{
  "n_layer": 8,
  "activation": "swiglu",
  "norm_place": "pre",
  "positions": "rope",
  "qk_norm": false,
  "init_std_o": 0.00718,
  "init_std_up": 0.0287,
  "lr": 0.00185,
  "weight_decay": 0.1,
  "warmup_steps": 200,
  "steps": 6618,
  "dataset": "wikipedia_en"
}
MLP neurons of a small language model. Each row is named by its layer, matrix (gate and up: input weights) and neuron, and shows model dimensions 0-127. Each number is 500 + 50 x the weight over its row's rms, rounded and kept within 0 to 999. Numbers have three digits each. A neuron's up and down rows have the sign that makes its largest values positive.
A block is one neuron, or neurons of one layer that tend to fire together. After each block is what it responds to, as a language model described it from the Wikipedia text at the highest values.

L5.gate23:421577530466523443493574496516422504556436519520501467467428486546507442532546404504475463559541472477551480567557402478459568501566612569559528561547357511539429532563450497521448447486498433495585588481530586477580566517489590538511460454568500487469574444508515516500451482473529500513492470445633538451457438467484509456479517432628544436496565506571525486582474484510497468406490
L5.up23:547443456438437400441511498503480478584482561439472477571527527469579498491486570442570538415410499483615493440522588510541566552489439568478423417560494519527610448522426464430584532484502427407590446496580477487493585531397446511512517487511498465522520537477476483545513484548462503415563427466442562527469471587469556518472458467424465552517457570473484446484620505474528433509557
L5.gate155:478502612521505468454447505499524412470447427520460530494565499538466421599544530477380535501476496533544395567570437514492598419554460479538509522533511498506490511552455520445463600477502464525566490522488582492572478541545515543533437532501545445466576601477496514547431425495541529431568527507548502468382473442484465413537483596347491590494415472516597514508525595444518587572439
L5.up155:475555458563498583444544454504498467608498534505430517452588488498539514489461510489508475426613492484461591520541477534470513528497488423497400443548447411488454530516462473457486576467483499399476476540556492469496500522450614529606561506433563539499442583497505412592434444473560493385479445515540586602556568479462564522481532648459534510580430462476579550391520531452484574528357
L5.gate180:474495549560489456557494528509425506511479504416427458563447473440434504499529505537440488492471488535424476536585548629520467395441430547515512510442483473508498531583445530554565529471515480591543561560435484543550538520422440561531622540609528479506459444484464468544537486491455523512634514538536525577497437498428425428461531565518506557404450409427448555356492480433546467539470
L5.up180:411541466508473496558560526440495500524461620550487442482471516458466479575444555533520531541441433583500553527607487576510556470530501579510552417481516524547455577538367473514524442450512539537508436471453470471561515501488453579522551576490512398452498537455533505536490448500466395464547529480539473489450534555514414461576424580544611514529543560495451474504547511541506450453510
L5.gate213:445533572555422501426492457474401459583540512493478518549560473529474542436414490511544501501460524519553396485505559571480466437510509516439530496470474420489450576461418446487523562426476478508511533536509529486530504471446481519538509495383510493482448503449626417533551475468479578559488462405529448512419447563536432427567458525462558550481411527566536523458558525470467452497434
L5.up213:563476517560468507491466521508490440609508491564480530520499468566453460526537550537531463527525483481573552508515504591404421597454571546495644506580409459497467530597538498470518534497499570454525549571488582419494445440485468550547501537522478424564557501461494522493423413501482540486462570424530504527480493583520488474509491366592554470499504486496493458518506529511440573532499
L5.gate263:527557542476406513431470459497409535503475481516555442462542412524505524521502527524567469472666520525453482507503561517535583516536468485424515475548525479466498593457420536480446472425559373445560513502479605478470565541553519508547581583498545510464489531482413433456434518489425542468507525440540465535494555448397468418474487503506511495541411519470487511550401522537515549563470
L5.up263:537477467477437492452579499484419373479462465506576561443553469547509423473525552472446461490507506570472522509537470519489502480547490532520446538615518504458396483480551575567477565494493458501500463479508567514497508594475453505458468471574553515538434491413561505529473402489592499387492441410541508474475473518514542486488413610510592491490454550511481549597434521512425497519466
L5.gate264:469556514576582577462580496475414464515432532472506531564614503454457524550492542512491498459622469562477407433557468542565460536528497481523522510596480392543419523525447559382404525470479407486592544473481584402480431447473486473536437551519465505469481547451498515428437459450507529552494533476496545432517506513502435465488515488554546457555411619518517522530526512505506469635474
L5.up264:544596588454429551465488548432426517450459482517540430551464456540496476483525507448499473458562448523459512494574503498522511476459467513557451511501394597533424596449527532395435488452538421463497537532525456434475454409497464510529525532518558549606533502407511459528468494493346485464491561488503443533480530508522559400523478446546404428486449489559513560520529501468431499565454
L5.gate446:500490517568425407528513505464577530538458535547438501404417538485468450519434460509573525520569418466519483524500545556428487575482488513519424492487482432582378571459528518459547537520508573433502437589486618476475476506426498534525548499559438549478496533467467439424548572548514576572531483548584469463474517474440371514514536509482557555518487564503471494550445555499546575465438
L5.up446:553487498435427597525463414554556488521584484555424453506566430557430581420508467497537511459512483593525439451442423543460462404460489501466484585508540454519495390543573476513417565534534464444444475514493517557583461487445434596582451495377519540452496528510406450509570486578470563458516432518548435620538496431464395468486499462458527517530490615497555454465505558459556482513483
L5.gate494:488564459553438486585494415447407416530485525529565552558429522469515430522552535507503366561501440412559497548469513560558501513476496538475493483509491456481488492535511448546518495391517407469512568523530534533543525593292554558420516509459434424597474540488555421450596450528524447542466528560518495483450478510465424398500453527451570518511468530475538443501578553420506441541506
L5.up494:441490548539478529516541562542463572543505473565500539514550479408468427424525471467468485519567444469499433558413564444542411496558476476443556432516537427484496510564569472489549477542524478436433605535490567512517530470422476546522533582447476545518486595507463454518550564538543470504448508508491533501442525536512515398492501507497543425538427482520529461644541508483525546456449
Attribution and reporting verbs

L5.gate53:521482547436593444535570522565633573513538469544552529422541491514575568550483543508574507489429575546466506489452466420474499451550530486515547476449434405585498528517502522525594501490529586474566415402455481573492482457520408464538443555510538502475511434539434515629453521497546466476484477450557484537430530553521410552518518588529452526572528614508516601522482523508459531554517
L5.up53:474466501443602428574518485548463441452494468370521478514477554509503528543514508524484597526477485437436532577483482493445478522561548436470469458519617507540546502451504473465511518592495531488544466454446442451423459494411469509502448579420588418555468546479396542522491521462472565447489494420425452479427554443487564449479557510591526500514463517621543547490439538468489556512478
L5.gate153:509603519404455571436562548427539509516503511530471500600494477589470478535520502480533521478559611361499465477498456408574563504551511617521503469421502537535522512556521431477528578496456515499488498450500416441479425493535471407592560556520552553491446515454472503526476458447521439624551444456467508484498455478568442458503606454457479431533461541542510547496460560490499372429444
L5.up153:566582435536506513532478482545589576501599517533465434514524568548519507480545495568509559463539548537470551583475590512562575529558556500485435486585525454424555502527468471455490404503507549549592532411411473490433506458496526537461488439553559449531434542630481438545499565542454458522427536519372514613422518469603547483449485501555432506488473496572505469565544531517544422408565
L5.gate199:516542477473487492483619509497485561478398515585480530609481514412524481546554470462523462547515516430443500594448509465467552487610545495420540490445455530503537468524564463535625397468471604468562527484500489459519472500537515489436468507339591472479465533482375435569536428522473445541488505527591435548486503377522508477488482544520449540471468607529471529453508584534509451475515
L5.up199:475534542596579512400587483432528544436499461409549466508483454443457582529554454430486517501467523453518541536557505477485463497483487539405484572405572624442538508532544443506567560496518550503482537425501609403437396482582526495412416508467502519515541519539516438565593532505559507548515547534497474520485561405511359500507581576576513545534514553434418553335496586537538466497578
L5.gate259:504540431486565468499577399510401543451479526449465462487440575467498494399523463528551509486459443477505554521474602425526550490548533598407523619574562605550498580636519501529486437508433535506543521472448534405473470490444500495524521466533471591494534429497408563581502523540645465583490521582478495487494506462468409459464496480553537425438478516540505576486459507541516509400462
L5.up259:488391472568445478410531518490516513540511424478484480509481518512478522483543502527438457508513519534568533559495596479451467514507424499498502522572535531446463412463451541485540443373417458536468562534460540518493405580480576425551501564503494566489525477591504510469472538492580537503475503332512457496476472557502571548477465468471404500516521485520547511453511432552468485524489
L5.gate345:488527500496467503496545534531456464435601441509468517536498598574495486454543581567521509618520534496549494435495519450499534453575565531460520588540504493508570485539572487496600479488453469435532458441440478492513485541377531567498522489541563566448490515498490419520545429461478456618520510447464525579456488454602611496438616539501506495453443548481546603482549500520495539416423
L5.up345:525557521490513488524458467514494464550523450554435517514443523485507537421488580473476555518539501504568430397486566447483557569513519546470443427486467466499516435481506569560547431445488470517497484403512478404463536504433466528591487529547507550469438535466385496446500533470464435525520547502455496455494479501491582492507582546452449503507437444480491595534442527563435516475538
L5.gate351:583547460555539453506536551581514441443419447481555486507539596458437463553457496578523469479543553528567502448452493374555474512516457480532587507618517512530538509534501558466639464489562510445474517542506471472461484518521483434533415470491480519517423535592478520532554581506522568476534490537489457501446471586594463529449525516546574396521461443516517440497499529514487452530449
L5.up351:423530399480496454534457521475555569515429442443511426439404547525392608526501535438519546549486522558464484576574477506515536529471447485572545481536584447491476453482596537579490518507489529602485339536457612484517465501541473546487465569467508471509432460550559543547520561461464549506530500572460427592599576509573559531484531544491503549651563520551491477521459449541424442492601
L5.gate424:460432478435486480584586423512578566528469503470434632523580532533427493503582506502483472512399485536504507523460487622450468479521410513402540437394518549446491464550455554512553531537468597473504541541569504439605469562527538568500577494529505513516479487537534517434491547441537502579504483495568468464534508501511528462478456513481539428543514412521542550480465579469515584414509
L5.up424:443641546546536562484566480474527471529515485514496467512561454515441558528539497497500521578550491449507497564578496481553445488482512517487551466536546545484505431542515389515485431498423504579491465439465517438493523545443546574456473461477666538477486401468539450531540491413524512523517505503613452572483495463538447469486536441500483507478520539474538417506537489555495514485559
L5.gate510:617582503507507500439526518484539468449465585566432490527523549555478470484597554460522411412553534509440496555472448388512487559605497581428562444471345515555502409515445493525489469463556484560564589403450488533572424514568485467484480477554607589518501466558478544450517457468475517491533539551499467587468468542441412520488482471550499487454518461578557553547458474534491466567559
L5.up510:521460485504490493442517519531457486403480481439443518460598481479541456418409445565516492501551485553522458455411485438487509509472509512584544434494610522503446464507479469421558496497523532537439525475471507433527491458562430624484458421475556539511499543491509436458573490478507449434516517496378517414559391579420505468483612472548514482476437548512530485547498439457470329573486
Surname word pieces

L3.gate152:426534546452489489481482473531543508556469486459493570507531581552521455471524514539538447543508548519501427485487442543469470493454629527417492427450506609543538403487438479546427509566512576495492465497493443455515420428527435416439412531468483514517449529443552455572545451541525415421506501524548486499524403542459429511507529441524515543491442534528492454481567551504495445526450
L3.up152:563535495520543472563410442500579474485460444481456561501504570510511542479535490554429525476572560509547441485485503435629559446457551477519524503509541548542538531609506532535384453548512526396535475478535470526564532529468423421462564554425524534526404567564484583470542468532537427501423455483531466605495487550501452459522477475587481522521589502558403520469508549480480494464524
Mid-word name fragments

L4.gate170:552467508470586517558527551509474603581540438599555578545543569455501534445502556536560487504497505504528415516533425450484485579467575524496541509520490482516465408480415514569508492446432482555468423426435436506522450478585543466442420514512507397527526596412518557474556535500595467577485563472502486560453533580528521583500553519612495473502430466557509571507488552499467517549494
L4.up170:445483576444460479421526463590505582562590439427528485489449527492456589528534424468486525517566544544460510457446521439593493470461575493494481590552448499501467495563509547573509547430442510446528496524483488452493527465461480384523393516371457574555531553464512577398573519490545455535509494523519450484575601592538418494464543431462414412491479473487458563479498509581496411433548
L4.gate258:569535534466560527452513417526555483500537391434463432457488530537576525447499566547561431530498546461494526492540493522484571532484592541456463479520566509510491491430468504597516514470494554475462501483451503538547504558516544424497481490406449423505569510592486544485541549513517642480548537472508461556480529550486526530492391497539448419508398466502466446590466519571408465530420
L4.up258:526542474531620515467482508479460590486466549478558487509507530490455419520471479496482495482518506459585479532574467511470448525507564424552442427430451514493482472502517501565458486498475531542542373534492442497509491552526495500446450425407483501470442470508588552447387446583566462527541491488469490447499527553582495499479542610514449520571512551511490560510474562551509461525603
L4.gate315:572544468407433543499519498629498531490473473469411513514560496526547508499600497596501508487500507456492428441454457424581528585421546437515538483520576556471502418583521519574504536486492498442580490540509552502475460532443538419525537506485530494481491501501480553526629478479617525525425529406559518511516463525546450514464483557480396526438454573572561530561441464537423471495498
L4.up315:436535476500479482463577550505562482459524499455549487452380578503496609499395436520509531536485531499528476481506485491508487414531543518558497455511431389489451587445467517448469565526496541507458449547435471468477427548461563493544402491457442550512410481441525535433460489450646479546541545528487522507442410401446522512510484513549458428499537543488517478435550573636474564451562
L4.gate320:461515554536493538479480543584472552447590517491441473546441533489517566472374411465510507469537567517482428469506594490536495502559444529470457466480556405483343440483437521412451511560468475421510459510556413492462414487429465461535503476446531538543513528533506500436577444450489500506518480443475445556517587490572518497490462511450435358554478551503442589549580499502520543544495
L4.up320:461542560463444474526490563602528526532504458482546454494455571571502487537488524419477555502422474439524447423499485467531527533493490524448490459459430540458539451469480504428519495538587507472455496414548494491518518426528538503424462522518534491469522568544552374569553488463492543423544543553552439461580579446480471440503488477508455558396549515483454497517539536471475518576461
L4.gate338:474543458511527560533476494464389593492474475455423432426543532554556510520522563562496487603494474476582462502471459472504537597498565464470487483565449505418630567531499512560489457479449529520493493574433554451505543449507499496484528502504482536451511468574447439459527504408530471555417450447437500548473411531555582501530554454505453439516455549512503505464520516480514455549477
L4.up338:551480480537608502438452591509529542369473433480483483459589477543545530454601538508507448512533549399442420473450438394540531460497449543490481469498451466515487549492492479458438565467556428569506490533550488449487574432502486504552493544494512483428537495478540528472503587497532555523559541521470531495483504562532546572529575497502524534476468463512489489587488510547528387483569
L4.gate340:463527509484518436474458520560511477512483490545508465553536531475424482492393560478577442562432574456540378427488401399485503536549568519548482469510432429552474464463412410410651552572444538548519573447460409494517536527529457402478489515497522578507422580532506544537515533478487443504460423490506486529500524546482460498603486495504519352529492569576512525449524501554518540529376
L4.up340:512528501464544489438455443502515485527542537516512470439569557457474435533548426425461484488480496548554467421405586498471593451424467439593492574479486440374451527419514524506489498588555519496545510448506455471568436480531572396470537423547475470566459527479484457540516510393567550525405391563530468583430524481460552545446576446546526513529449519424545511441583661516436520475490
L4.gate394:500375537468522522473523528606536411537475428485369462454491560536518548509541495475480488519516501523498481466424510583471516475456540479420507493476522464482521463475393479527571443546474467523481309488491489508501573469488514444648618477432532542609515450425508516546493470499523472455500489459509457568433540470490456477475554561505479585457510478518459497485431457526538498493583
L4.up394:538415484410550481524475549546545577462483442489399520574575441637579507395457465617449552452421535538474434547520542511412561553547480467528527439509567412530482376487462495465501540467525455485504400497514519522475439510552507519534504445475550570490488456465495484463534550438470432512505505503525502471428517590389498497461464571498417433588513443594543524495499444534462504530499
L4.gate488:517444469489545449402515468461499582495512471528404458487480447519506579606624548563586429538519540469502462455464541425530468539544502555523557428528431502512462534609489526529471603501545544497484452493510515471414486510570518497582460504495539515392473452496485475639540543374527504545488516508517477525492409498499389520492552500423452475545417442559512373556499506532494474427520
L4.up488:551616489551611506499439399422427601463549461482411465462572531581427478564591532575510528476533354428495474440433456481504515438492584553483493602461537466485524443590479465515458488598441472317564520496499431498457553492520507483500565486545532505500534455557532440488479479600598492539361557549480505543506545493461473524506510540573436526580455451543555514500510576450485492573595
Inner surname word pieces

L3.gate258:481456478571416461570529537397484372499505538454448556447504532515470572516442461429571471526513553445545496459451415480528469509484463506491570478539584537636473490460564550461488557594542497446463506492455509492447521447435532537542646531561515499466463502484604505509522464553472576455445568588570502583523505509429506512463499425517507565441403468436523464590482482493479453463512
L3.up258:533537482582449544510563438462477467406545572452542536385476467446490492447539384464513495502512501505547590489489595501525495525499429446486616520559445484579477517428487495520520539504528532496491456578620530525508538453474538490496499527555459537481484506503484497512493491568541514490514433487433506481531565456444479497473505449614568586443509490454586471488554548544511470596529
Table header separators

L3.gate290:506508466505511469570540435433465509425477495447412557498601584488472489450482557521524516481480626500483555510481543501465501486450442571507502512578467467466562537509507516473475536560478503541500414576464598463515552445421469514540616494508510552537530504476464629534507436547540514456520530518522474498415560391542440393456539512473558448551433476501502616459515517501495450514484
L3.up290:510522525458461484455533486493592526476511471421530613517517542439522426449494516511523481473468604397427467548477502478536522504479537464587475432590473450489568483522487482523585492498509458527454493469446474480555478531466483478549554414484531542543621523442522557446455567564455454528551467412512603448536488476492555486414551468500554473525476400504368544468489471538516515564553
Split-verb continuations

L4.gate24:482557541473535469513591457510464536482524459463500454415481513431570485463584545507564447533553468579517402549490573558501582471473548560515549477556411480544578581516485429560537481476544444445495526471469595522500543552476574577471537480531489398442491619528529383431551497553509425528520491546488479499409511457563538617435513436429557473527463438572496404515610492480562476440500
L4.up24:556481508534507565564468453459467504498475534507447468487533543493508550447509569432479405562528464494527475477477392538468458589570502549467545490572510513523391471477538428471459540547430544460492464540465510490553447509448518492446429513509548499451519494477505439477471408496414478529553562602483500453497486579484553488502494477442504423536535416422542496410481490478588546478523
L4.gate114:447524580573595451572458578507546492442443454511579436520594505481553500487478487528495552493493539490524530464488521494567506470621472567472552480567481481558454465543588446512563468503408499501566519610520532546515542552478462519514552437544609513514498505531576458441561506452481578510460536507453444464475499492544417457526524481510491528473593431493487606403460490533479462465547
L4.up114:555489509433502431573523463552428445392506398513495428472582541422514495472550562438475540488406565457498379488516511506528436581502577457503482465581370465578442406587601498455529482375451499485573556551508495477478534513393551519484500506463538486401475509546567471494541516566507474477537501506443469540518444425447401573596546505556549482477469515522517524553491537429389534507563
L4.gate157:559401537527554474536435492453438522555438501572507480491541487447478546591581518554488612448455437399483498437555439500594485451587440570520486501486550531469497546491457522465557470467448435479529483473614453468487472466496589451548537490520535553513430548402502455495450463482533497529496471476597534494491475398585449530618467435466477507510408520493506491516497516495440413438524
L4.up157:460441441485543524429451543493431546516430452434443474472537544525519428595562472506524543546452529567556511445452521586466456466537565502478470479451495483572420527542508591424516609515506495442543536551475465505425386501448423412460460497511597478478546464537523468490548519614507486398477447472584445465502502444553484525496442493449551471494480551541532463576532438506396450530451
L4.gate248:597543564591421546540490430446481573514502543516572497516497564530602452493455491484522476519480407464553380521496522487494482599507465571556551420507418465484401499533531400536492522371486486407514540560478593541512534515436567551474510481561505516552410467552480445557616474454511557492440501475534415551511339458481493456558557531476594514472429476474569486541540512408526473534465
L4.up248:519563530532469491541557441571426509595469536468538524549541509544515499488541472457569429559488456598638507522531509599514495520533509565484523495506468525465443524484597484577500506457537522421492581511489516467468476572344513514517491550454532531543425457532470511472557476483515529463650500425494511497494420448472465464528583483542461512570590537424446498435473549515497459538515
L4.gate287:581527497519573464524509381433505562555540474531440516536434440533490478515551537603518437533438399461558478542411502510519456499483486613614529533458476462499493514455571521460529472492506487453562516597547627506463516497414472552464529505512529551430430511509527481536608531502483504510520437483584334513488498463511443541450543491515538586609514548468562526519457443475537495459514
L4.up287:489544515509458473604415475436538485502478479449657574492462478420535554551493472460507499509538594466495497492506499459568525466465521498404461414441503534389479429496465535571497490509549482558474529508447481486542452525520604547489499563531489504538546450544539435450469435565468479472491544505393598447469392481544549494511661479498525486471565545476382473453481444499449452523593
L4.gate334:461576438584500463452548435501477540489490536549531540450539459537372494546520456453648529517513385478500467488566453467550519452443491582482546563513526537459507540502551495473590565470495532490556517569499450412492488470436502469527522532568466430488530441451514583520448554483436513540493555549521423515463513504421526516504453432523501494539409561486568533497465541444514531529485
L4.up334:508560451552384476555489450452515512448459472539491465461519440499428477488564403551592543544407484565510498472470599483470474551437538501530514535508436464549447456435478466585538505478509471602517557480466532463497474510481554521586520435482469561463444593467611448501506496549476546501449491604479511439498477515449460454542541548538591455514419499515487581508444506374543511500479
L4.gate480:498529457547458506560483470570486521446435475446497505440528601530432505503556530477567408470574466508553451533472536479503461493484485518580409575593522387564578457492494472510451551517536498498501524538484529560461481541495583502464581422515388518540378590520478545442560522438507602514476492488467521503412544495613505466459496454523439550566480574478496498503549519457448513532429
L4.up480:490524493591502452458533484541530577491552563477485542495465520533443554517586469526484485501447475565436562406457578597423482450569481471455580464478461431454517436521519518470436506348455592545398634543520557527536547416497427436539442497553474573499518483508618589474491519456487507533493518457492519452565511544470516512475380531488530553486517558508492492501585496590449489506432
L4.gate491:505533592467457501480527531513452604441498496457508457476530522545496583573509487525461485460559418459608400548463445516538541423477446551445520542405388615443455553554459451483479443423502480487535530518437466531524530450520518564406488480557533425530511511437532496473583503545475496406481491465500417510531614518494493527581493525461517441582466496483482441496528553510451504511480
L4.up491:563563610545494466468503447464462494491496428560492483485531433487481514528521556509499451547568572467550494559491548596423398488498509461567485500509433437386451455527530465465373487436496497408518550495470520513419529499617500514542517531631521523449404513502567535546535418496551562441511506513513547423560433484472517535502525462433450602446544527514608440534482478585481446481443
Verbs after "to"